From a checkpoint of a small transformer trained on Wikipedia.
Size: 22 layers, 5 heads of 64.
MLP neurons of a small language model. Each row is named by its layer, matrix (down: output weights) and neuron, and shows model dimensions 32-127. Each number is 128 + 24 x the weight over its row's rms, rounded and kept within 0 to 255. A neuron's up and down rows have the sign that makes its largest values positive.
A block is one neuron, or neurons of one layer that tend to fire together. After each block is what it responds to, as a language model described it from the Wikipedia text at the highest values.

L4.down109 [145 128 143 168 149 126 116 124 115 124 102 110  86 112 141 141 119 122  65 109 154 125 134  69 132 114 101 167 145 126 123 125 107 131 141 142 139 157 155 137 162 144  94 139  79 100 184 132 118 139 108 130 127 111 120 114 101 136  81 137 115 137 146 130 122 119 124 137 165 144 131 103 106 119  90 124 142 103 161 124 199  94 127 112 159 110 138 126 120 116 146 130 147  92 136 117]
Nouns naming a period or stage, mainly "Season" as a table column header or in "the following season", also year, level, round.

L3.down343 [129  99 121 115 104 101 120 126  87 123 129 124 169 135 136 128 116 113 130 131 145  87  99 133 146 130 119 126 159 168 169 108 106 148 109 141 110 107 164 136 114 112  66 138  79 127 147 138 146 154  93 113 126 137 141  96 155  90 124 143 125 193 110  95 153 139 119 130 139 132 100 130 133 135 132 129  98 140 155 166 141 138 157 137 151  99 181 139 121 124 159 182 148 172 152 157]
L3.down366 [129 133 122 134 168 204 119 148  77 135 131 102 139  92 109 152 143  90 182 123 151 181 124 116 119  72 141  92 193 145 138  96 105 138 123 121 120  98 117 136 139 140 140 159 138 170  90 142 133 130 122 117 147 138 146  87 101 151 127 124 133  95 125 132 138  92 117 142 117 119 124 128 150 166 172 112 134 138 142 147 148 111 130 144 125 124 101 148 122 159 157 128  83 132 137 157]
L3.down826 [ 94  99 124 109 129 139 131 172 113 166 124 123 100 118 125  89 114 118 102 120 105 134 131 148 103 133 155 129 120 130 129 142 149  84 130 152  77 152  76 159 137 122  79 121 133 127 158 146  86 125 137 142 182 112 161 140 153 112 109 119 156  94 178 122 168 118 120  85 144 109 128 115  84 169 120  95  86 192 116 167 140  84 104 127 108 154 130 136  85 111  92 136 154 128 139 122]
L3.down860 [120 140 138 105 147 159 135 118 140 114 176 160 131 125 124 152 114 113 142 146 138 164 139 119 139 130 147 111 130 138 132 151 157 128  76 151 142 125 132 121 106 128 164  94 132 149 100 127 110 152 171 124 153  78 140 108 109  99  85 136 108 156 132 121 119 121 110 132 165 149 162 112 138 191 101 140 128 149 111 150 119 102 140 126 112 132  93 117 106 166 139 140 107 137 118  81]
Past participles right after was/were in passive clauses (followed, replaced, added), plus mid-word pieces of names or acronyms in tables (St Alb, fMRI, FIVB).

L3.down150 [150 136 110  99 131 112 120 112 171 126 113 118 118 114 145 153 120 134 118 131 159 139 164 104 105 125 121 153 151  98 170 132 111 112 115 129 150 111 138  99 110  95 148 113  95 165  63 139 137 113 149 134 108 122  91  60 132 119 126 196 118 121 163 127 113 131 100 148  99 103 121 103 113 145 114 128 118 155  89 133  93 165 137 132 128  75 122 142 134 124 112 143 143 109 119 125]
L3.down203 [ 98 147 132 125 123 111 136 151 173 132 103 103 153 196 115 141 146 117 143 100 118 113 142 149 136 105  95 157 158 133 110 125 126 159 123  89  81 112 123 148 115 170 102  94 109 100 133 115 111  99 170 145  93 109 119 123 188 118 172 129 117 121  88  74 181 163 151 174 110 127  94 138 150 140 135 135 121 132 115 139 134 152 102 119 142 166  97  99 163 112 167 119 125 140 107 148]
L3.down260 [139 101 118 124 117 122 134 131 124 128 160 142 153 129  99 138  90 104 114 158 135 135 151 145 117 139 150 168 110 111 146 131 102 165 147 101 127 107 147  93  99 151 128 137  93 116  99 190 146 105 133 103  81  93 152 107 142 132 152 155 101 116 188  65 154 145 121 158 157  98 132  85 114 171 149 190 138 146 129 145 144 136 130 165 145 125  79 176 115 116 140 109 122 126 128 121]
L3.down904 [151 128  93 160 118 117 141  85 116 143 134 136  85 106 103 141  86 128 130 154 133 139 148 137 124 103 148  85 134 119 131 134  76 125 161 131  94 172 107 146 158  91 125 139 149 108  90 169 143 179 135 122 116 101 125 175 138 100 129 122 131 124 117 161 155 121 148 158 162 137 142 138 101 108 127 165 135  98 115 133 140  69 141 124 172 149 126 131 167 121 164 158 149 154 130 116]
Two groups: quantity words opening a noun phrase (some, many, certain, %), and mid-word pieces of proper names in lists or tables (Kitts, Kessler, Dalsbruk).

L8.down112 [118 135 106 118 114 143 105 123 160 123  80 156 155 128 117 147 197 143  97 114 122 164 112 147 133 118  91 137  74 143 126 132 150 156 158 116 119 145 167 159 133 119 144 125 149 165 147 104 147 105 101 101 129  74 132 143 113 151 110 145 123 111 141 115 137 131 101 127 102 102 135 109 141 139 114  77 113 127  98 112  90 138 127 151 142 140 131 140 127 114 186 125 144  93 111 122]
L8.down304 [157 121 111 120  96 166  96 104  97  89 134 127 158 120  95 122 149 148 149 104  97 134 120 107 124 130 156 157 145 124 130 120 149 128 128 121 157  91 149 131 124 149 159 127 137 138 117 150 119 106 131 162 137 179 117 107 117 162  96  86 127 125 152 117 140  99 121 158 105 173 152 122 125 128 134 121 134 117 131 136 131 140 160 151 103 118 114 145 151 116 121 104 152  94 125 102]
L8.down393 [131 135 175 121 144 121 136 148 112 150 124 134 144 134 106 111 120 102 103 149 168 136 125 137 137 140 122 147 165 123 124 140  90 126 138 133 106 160 133 100 105 140 111  96 150 147  81 137 130 130 136 158  77 151 111 115 114 110 108 132 111 127 129  90 106 128 100 104 151 107  98 117 112 143 107 123 118 161 160 150 145 115 121 134 157 173 138 135 128 114 160 128 113 120 158 103]
L8.down428 [153 136 134 127 110 126 143 152 137 118 136 189 130 161 120 165 105 128 170 155 114 133 114 111 104 188  73 175  71  98 146 161  85 160 146 166 118 126 116 112 120 131 114 105 114 127 121 102 104 132 129 115 112 121 104  61 176  94 146  89  86 154 155 110 127 132 120 111 133 114 109  94 145 123 177 109 134 170 130 166 104 165 137 112 121  98 121 121 138  91 141 130 112 128 101 115]
Nouns naming a time span or phase, mostly "season" in sports biographies after "the", "regular" or "first", also round, year, stint, age.

L8.down281 [127  99 137 105 147 135 162 135 127 153 135 124  68 121 146 124 102 100 190  80 118 123 135 103  99 153  95 141 109 100 142 109 107 149 136 138 154  76 113 132 109 149 188 125  91 161 124  80 158 156  99  91 133  93 107 104 150 114 160 113 170 121  99 137  99  97 117 127 139 118  97 122  77  98 134 156 111 130 110 129 155 138 126 111 128 145  85 117 122 132  97 125 144 128 147 160]
L8.down284 [160 145 110 126 107 102 150 148 123 154  87  74 127 120 115  91 115 117 107 122 123 157 160 126 111 147 184 121  82 111 134 174 108 152 108  93  85 114 119 133 147 101 133 133 130 168 193 128 151 134  90  99 121 135 113 123  83 123 130 127 122 129 138 151 213 101  96  88  82 163 119 122 148 164 116 122 147 155 129 102 148 113 133 128 116 122 160 101 149 151 155 117 180 132 111  88]
L8.down536 [109 120 149 138 153 169 144 116 146 162 133 138 158 141 130 154 119  86 100 111 132  91 137 124 154 125 133 119 108 110 129 160 125 143 159 110 133 117 182 128 101 130  97 114 127 137 125 153 110 133  88 129 142 127 101 101 115 100 132 124 156 167  94 132 127 103 139 168 102 109  95 115 165  79 126 105 127 124 153 100 149  61 109 139 146 143 132 129 165 167 145 125  67  82 131 122]
L8.down1177 [131 136  99 145 139 126  71 127 122 110 159 139 164  86 127 117 152 141 126 118 122 103 138 125  99 130 119 109 128 133 105 156  98 158 125 143 154 107 159 120 184  92 112 104  90 129 139 132 123 166 145 149 122 104 129 156  95 148 119 135 117 127 136 137 166 148 138 141 117 108 137 135 190 159  82 129 158  91 107 141 109 116 138 104 142 135 139 140 154 119 111 102 145 135 161  86]
Second word pieces of proper names split after a capital initial, e.g. G-res-ham, C-amer-oon, Gu-of-eng, Z-ed-ong, G-ober-t; also some stray function words like "to" and "of".

L3.down181 [138 173  73  94 134 139 136 110 129  96  81 154 137 132 162 126 157 129  91 119 120 128 134 170 113 105 141 104 115 121 126 144 127 112 119 143 125 116 144 111 160 134  97 119 128 120  94 136 145 138 113 144 120 131 147 156 138 124 111 118  84 102 117  92 159 122 164 172 153 136 107 130  80 149 113 150 135 122  72 140 172 148 179 107 119 135 178 154 128 129 106 125 125 123 127 137]
L3.down647 [138 109 138  88 101 158 135 120 121 139 140 116  95  93 132  89 112 167 133 142 127 166 105 120 149 108 139 151 143 125 123  96 152 102 131 110 149 130 132 122 118 139 117 125 108  60 153 171 146 148 166  96 145 144 121 160 158 160 158 139 125 111 128 112 127 138 191 148  90 139 159 152 121 160 128 101 114 146 128 110 146 140 152 168 149 131 121 107 118 156 126 144 155 187 140 149]
L3.down1026 [134 119 162 139 132 120 100 142 130 108 101 117 148  96 119 134 155 105 110 139 110 142 149  99 103 108 119 119 156 136 113 123 107 132 147 112 126 154 144 138  97 144 132 121 116 143 167 155 147 136 183 151 114 173 127 113 125 145  88  80 132 144 133 161  98 124 114 109 158 140 122 163  92 157 119 140 123 131 143 175 129 125 123 126 128 135 100 110 141 156 116 169 169  99 136 180]
L3.down1145 [132 127 124 114 113 148 130 159 108 121 175 137 152  90 107 122 134 160 182 137 131 117 112 138  91 121 175 124 140 126  84 153 173 103 121  81 103 138 132 105 117  79  87 140 145  84 143 142 116 128 117 132 135 160 132 130 117 110 157 150 154 119 140 124 132  98 103 115 147 137 115 178 144 109 121 124 136 128 100 134 115 111 119 126 116 110 131 139 137 106 121 112 123  92 168 101]
Word pieces right after a capital first letter in proper names, mostly names and places such as G-res-ham, P-les-iops, K-arri.

L3.down406 [183 140 128 154 149 153 105 141 124 158 158 168 148 134 158 152 111 161 129 129 126 151 165 119 133 124 100 137 140 112 105 129 124 119 134  95 172 153 111 114 126 159 142 153 158  93 155 126 132 125 150 141  74 120 156  90 151  93 137 129 161 120 126 119 114 108 129 115 120 129 110 115 113 175 136 171 157 137 146 150 123 164 121  96 132 133 129 141  69 139 131 107 122 146 156 160]
L3.down699 [112 136 151 152 116 144 108 125 136 143 146 128 142 137 119 153 112 136 128 117 146 125 125 131 127 163 104 109 136 164 146 163 162 139 149 123 139 189 106 151 141 100 147 194  92 157 121 120 102 120 124 100 162 160 138 159 130 102  98 118 104 125 101 139 120 147 132 133 129 110 163 152 113 138 105 129 127 119 147 116 141 134 131 112 129 119 167 160 149 146 123 139 170  85 134 160]
L3.down850 [106 189 145 171 118 153 138 172 173 133 135 106 119 114  86 137 129 122 120 128 150 157 130 164 109 113  83 142 150 149 120 179  91 101 100 109  96 136 128 147 135 128 122  62 112  62 123 147 133 114 141 135  89 157 125 116 153 152 137  97 141 179 136  98 143 134 117 143 141 102 140 127 130  98  95 140 113 139  86 100 129 113 149  88 150 163 115 174  87  95 140 136 130 134 130 151]
L3.down1166 [167 121 150 118 147 127  92 140  96 128 171 140 140 165  61 162 131 108 122 120 162 134 157 103 121 134 141  96 165 121  90 114 168 122 116 146 119 117 153 116 133 117 165 104 131  96 158 127 106 124 126 157 179 138 115 109  94 126 148 168 102 124 117 128 151 130 111 134 168 100  78 142 117 134 100 116 129 163 111  88 154 128 146 115 102 161 108 162 148  90 124 112 168 127 150 175]
Nouns that label time periods or categories, mostly season, series, year, episode, as table headers, section titles or after "the".

L8.down595 [147 110 148 133  88 134 118 122 124 124 118  96 158 116 135 113  96 137 117 121 154 133  89 148 126 128 103 107 115 134 138  99 114 112 135  92 109 143 121 134 143 169 165 119 127 126 170 108 121  86 213 139 143 128 144 168 158 121 128 120 130 192 155 124 110 124 103 137 172  95 117 132  89 103 123 105 131 101 135  83  90  95 108 163  70 135  91 124 134  89  77 143 158 129 119 132]
L8.down892 [118  73 113 123 134 102 106 102 199 133 111 139 166 139 120 142 118  97 118 121 110 157 146  96 114 132 159 124 139 134 133 128 130 116  98  96 149 167 109 122 123 116 131 126 152 104 146 128 119 112 146 129 104 147 143 109 121 140 135 130 129 108 124 101 130 119 143 153 107 124 110 138 146 124 123 142 128 125 109 127 165 149 147 145 110 160 118 153  92 118 127 132 130 113 111 143]
L8.down1070 [167 107 139  79 138 151 172 143 120 111 172 125  81 157 127  98 138 111 123 126 139 106 169 157 108 135 123 124 115 130 154 129 151  96 143 104 137 134 117 128 118 108 115 102 100 192  98 171 133 150 138 141 121 108  82 135  96 131 107 138 100 136 122  99 108 104 112 165 107 133 128 159 133  99 138 118 116 106 153 121 159 152 124 147 109 109 186  63 147 130  98 123 127 143 147 117]
L8.down1113 [110 107 146 121 170 135 134 108 101 126 129 101 134 112 106 135 160 139 117  97 126 154 120 100 125 147 116 135 137 128  97 136 103 141 123 107 134 112 130 146 152 140 140 105 122 122  93 132 158  92 139  97 155 116 144 112  76  90 144 113  95  98 180 148 143 132 104 116 142 127 119 141 101 149 123 103  91 150 108 143 120 146 133 172 146 138  92 151 119 136 185 115  94 152 180 148]
Words or punctuation that start a list of examples or named items: especially, such as, including, except for, and commas or pipes between names in box scores and infoboxes.

L3.down28 [ 76 110 143 147 129 140 100  81  89 141 129 103 159 109 102 111 162 138 104 147 125  95 120 145 116 124 135 131  92  84 132 127 130 129 100 172 132 175 126  98  89 146 122 142 145 130 141 112 154 109 169  93  97 153 110 108 166  78 122 137 162 121 114 114  88 128 175 136 124 105  94 151 132 155  74 168 103  78 167 130 129 181 101 147 143 104 154 127 118 191 137 107 134 133 125 147]
L3.down213 [118 119 172 129 117 131 118 143 163 127 125  99 108 113  95 151 159 164  69 131 115 147 127 164 151 185 167 114 144  90  98 104  93 147 131 166 180 147 155 149 120 165 104 132 175 162 113 123 116 165 182 150 141 152 142 153 153 136 107 115 125  81 142  80  72 102 170 143 113 110 124 148 155 104 146 153 132 154 127 122 106 154 150 119  67 122 145 165 117 103 144 118  86  93 148 129]
L3.down663 [ 82  96 137 112 142 148 128 128 138 124 141 132 123 116 139 162 128 102 132 121 145  93 148 109 150 155 138 113  73  99 127 142  83 134 119 130 178 103 124 153 118 156  94  86 134 161  83 150 121 135 129 151 149 133  90 112 162 155 151  95 113 127 107 109 175 144 149 104 165 153 119 135 143 131 136 131 121 128 116 153 118 147 119 144 147 140 132  77 110 152 119 149  90  91 115  76]
L3.down1149 [ 96 138 132 138 105 121 146 151 112 115 141 104 131 129 127 132 164 156 130 146 117  96 134 161 107 113 142 117 105 124 159 140 153 149 125 107 115 121 160 141 153 139 121  93 130 170 139 154 123 119 183 151  96 142 126 167 158 120 122 174 116 138  94 155 124  85 156 139 144 152 148 129 106 118 126 125 134 120 106 198  59 112 132 148 136 138 111 102 137 144  80 155 130 105 105 129]
Mostly words about water bodies and farming, such as River, Water (as in Water Resources), agricultural, Freshwater; sometimes name pieces and other nouns in lists.

L8.down3 [147 118 126 162  84 178 125 127 109 161 150 169 145 163 148 142  94 104 108 110 136 124 145 151 111 102 122 110 155  84 130 143 156 121 138 158 104 137 147 112 128 129 126 156  84 142 122 142 128 103 144 101 114 154 105 105 124 124 125 120 160 114 139 116 101 168  92 151 136 107 159 101 131 124 170 162 134  95 182 143 141 142 141 114 116  87 131 106 156 161 147 110  97 126 146 121]
L8.down198 [106 118  93 152 139  90  73 129  83 115  92  94 147 103  75 123 126 122  74 139 138 147 154 125  75 129 150 139 171 139 135 148 104 142 143 156 153 163 180 119 140 134 170 148 153 128  97 122 140 151  86  93 143 141 110 118 156 135 156 112 127 165 108  83 117 125 105 138 112 147 124 164 141 111 111 192 145 114 111 139 120 143 123  95 112 149 139  86 143 133 135 160  94 102 125 119]
L8.down1137 [ 97 125 153 134 135 148 117 132  93 135 112  72 133 135 130 140 174 123 159 118 128 104 168 141 123 101 135 150 186 131 149 123 148 134 157 163 163 141 107  87 121 148 170 145 105 136 122 134 146 139 144 133 140 127 125 105 134  97 111 122 150 115 133 119 170 119  88 207 125 125 110 106 114 110 153 108 105 144 123 139 118 124 139 155 150 124  90 107 106 143 141 128 151 133 161 109]
L8.down1143 [ 96 110 107 148 149 122  80 118 133 128 137  84 175 130 121 155 139 130 118 122 133 108 162 115  94  77 145 167 160 158 126 165 126 101 118 164  99 116 131  83 105  98 109 124 108 163 122 108 123  85 138 143  90 135 182 152 125 102 165 145 164 117 144 106 135 143 111 140 126 123 143 135 169 115 130 145 136  98  75 160 169 150 124 157 139 103 133 143 131 105 127 138 132 145 145 141]
Quantity words opening a noun phrase, especially sentence-initial Most, plus all, several, number words (four, six) and percent signs in tables.

L4.down50 [132 112 126 110 147 133 144 131 109 129 121 139 115 160  88 145 149 141 140 114 115 145 125 163 126 117 100 140 155 134 110 122 133 157 158 110 114 130 117 148 127  84 119 119 139 146 148 115  97 120 120 131 118 105 111 139 141 128 111 173 119 113 103 118 150 135 135 100 111 122 159 135 139 179 119 102 157  89 153 151 111 105 181 133 120 151  82 156  83 148 129 142 119 100 130 142]
Opening subword pieces of split words, mostly "cl" (clustered, clone, climates, clamps, clapped), also "ol"/"Pol" (premolars, Polverino), plus "Length" table headers and "one of".

L3.down148 [135 118 163 159 107 154 102 160 101 110 143 125 168 149 115  89 150 124 105 139 144 181  74 149 110 112 145  98  97 174 115 130 155 169  93 127 146 106 154 146 149 135 131 137  90 116 157 147 150 120 113 135 100 131 126 135 129 155 161 131  98 118 135 139  36 158  95 147 131 140 144  87  93 140 136 167 159 117 136 146 141 157 129 133 140 104  96 133 112 106 153 131 159 110  94 151]
L3.down246 [ 98 154 103 192 127 123 126 107 121  95 173 111 143 137 113 140  92 119 136  98 120 121 101 112 133 138 122 134 118  93 140 141 110 110  97 113 132 176 136 139 111 117 110 119 146  90 150 146 126 141  96 127 116 144 118 172 168 175 126 109 104 126 123 117 130 118 146  77 140 130 159 134 130 132  99 131 152 109 100 138 116 144  99 168 113 111 155  77 128  89 117 134 137 131 126 135]
L3.down274 [144 135  98 104 160 162 158 129 143  78 122 136 127 160 129 121 129 111 124 111 131 151 155 119  97 149 118 148 114 153 111 124 149 171  87 147 117 131 124  97 139 135 151 158 169 141 118 158 124 139 133 156 146 125 157 144 115 172 132 106 158 113 133 129 146  94 107 133 143 140 137 107 134 153 131 101 143 103 110 214  96 120 126 170 116  95 112 122 121 108 175 140 162 133 147 149]
L3.down322 [190 133  99 155 155 179 115 146 155 117 162 116 159 157 111 125 123 140 105 112 143 174 127 130 130 102 162 108 123 149 138 108 100 141  82 116 122 140 142  87 126 142 141 132 125 101 126 152  95 125 125 145  88 139 172 141 154 160 134 142 121 139 162 126 159 120 113 103 105 117 140 154 123 112 131 150  92  97 154 103 111 111 151 121 159 151 113 113 132 149 172 137 127 143 109 132]
Comma-bearing punctuation tokens ending an entry in match or stat lists, like ', after goal minutes, pen.), or )(, in tennis scores; weaker on name pieces and table cells.

L4.down1053 [175 108 110 112 112 125 150 136 120 117 142  91 138 106 106 107 104 109  96  61  90 128 144 122  91 112 165 117 126 130 134 106 130 131  91 113 126 144 139 123 119 151 124 133 145 143 149 119 159 114 147 151 124 133 148 122 138 128 139 143 133 115 126 123 144 131 110  90 112 155 105 146 123 118  83  75 126 108 146 138 140  87 129 126 142 158 113 133 162 144 128 136 146 122 103 136]
Uppercase word-piece fragments inside acronyms and abbreviations, often in parentheses after a spelled-out name, such as J-I-SAO, P-SA-Ps, C-TO, EE-OC.

L4.down1174 [142 138  71 138 130 103 135 134 108 116 135  95 132 114 105 138 139 134 119 134 155 172 117 152 117 104 153 174 114 113 160 104 109 130 134 128 120 110 163  89 139 133 127 118 132 126 173 118 111  93 124 109  98 132 127 109 139 120 144 160 116 110 107 117  91 112 124 126 157 137  79 128 141  81 104 114 145 143 132 123 114 151 121 116 133 130 103 135 140 145 123 151 122 106  84 154]
Degree and quantity words opening a phrase, like completely, heavily, heavy, big, all, many; also first word-pieces of names or compounds in tables, like All-Star, Red Line, Jerry.

L8.down30 [143 132 175 144 165 104 150 146 134 128 170 139 124 142 133 103 113 126  87  82 102 150 133 119 154 158 139 123 136 124 136 112 129 139 111 145 132 113 112 141 130  97 156 104 138 143 140  88 150 135  82 111 106 113 103 131  85 153 152 162 133 148 153 156 140 114 137 144 126 139 167 104 118 154 133 105 122 121 151  91 123 163 159 144 139 117 132 153 127 139 103 114 108  90 142 108]
L8.down36 [139 136 164 174 114  98 135 126 122 109 128 142  98 113 126 105 173 126 154  93 149  82 159 149 159 143 173 134 117 105 167 107 134 140 127  92  97 140 156  77 147 130 145 132 110 108 129 136 135 107 133  64 129 141 118 110 123 134 154 112 153 101 142 122 143 173 131  85 139 135 144 106 100 106 143 116 145 129 126  89  86 100 167 110 116 113 116 111 161 155 137 131 162  94 114 111]
L8.down392 [136 111 136 130 155 129 103  80 114 130  92 148 128 171 103 120 137 153 122 115 110 149 113 149 126 172 128 108 155  67 120 117  98 158 143 125 145 142 114 106  82 153 124 106 122 149 139 108 115 129 126 162 143 113 112  92 134 185 131 176 150 148 158 147 145  83 117 120 167 130 111 108 130  97 110  81 112 119 125  94 126 139 147 126 168 134 152 109  85 139 134 142 130 168 126 123]
L8.down1154 [142 150 150  99 117  80 171 133 139 113 127 151 109 134  89 140 119 106  87 159 112 125 180 108 146 124 118 109 133 126 126 170  88  99 154 100 126 121 137 114 145  82 129 119 177 143 127  87 111 170 116 182 130 155 134 160 125 147 125 114 146 109 156 161 111 154 133  78 164 112 126 129 122  94  94 112 167 163 144 127 105  96 118 110 187 146 117 117 105 124 168 121 178 115 181 129]
Common adjectives or nouns that begin a fixed phrase or compound, such as real in "real time"/"real life", Modern, General, plus role titles like chairman, director, coach.

L4.down641 [147 128  73  91 134 138 119 146 113 150 105 135 137 132 138 164 117 140 105 119  97 114  86 139 118 130 165 150 136 122 118 114 129 131  99  97 134 162 132 154 128 122 156 107 125 144  98 102 123 113 124 142 141 158 132 126 142 141 111 106  92 107 121 122 158 125 121 104 111 146 131 101  98 132 153 107 131 127 112 143 118 132  86 118 100 143 152 145 127 107 137  95 111 139 104 114]
Early word pieces of proper names and titles in tables and lists, often just after a capital initial, e.g. P-les-iops, P-ris-cilla, Cl-os-est.

L4.down962 [ 97  82 141 129 139 163 160 141 117 141 165 135 108 139 154  93 115 140  92 138 119 107  96  95 158 158 147 144 113 132 109 154 201 119  97 118  97  91 161 122 141 161 148 113 100  91  94 133 130 157 150 114  92 120 104 113 101  88 155  80 131 122 114 139 182  65 117 132 101 111 103 105 132 119 135 143 154 145 152 109 145 140 150 154  72 117 136 133 123 140  97 126 148  99 119 149]
Mostly the word water and water-body names, as in Water Resources, Waterway, Underwater, plus US state and place names like California, Bay, Seattle; weaker scattered word-initial pieces.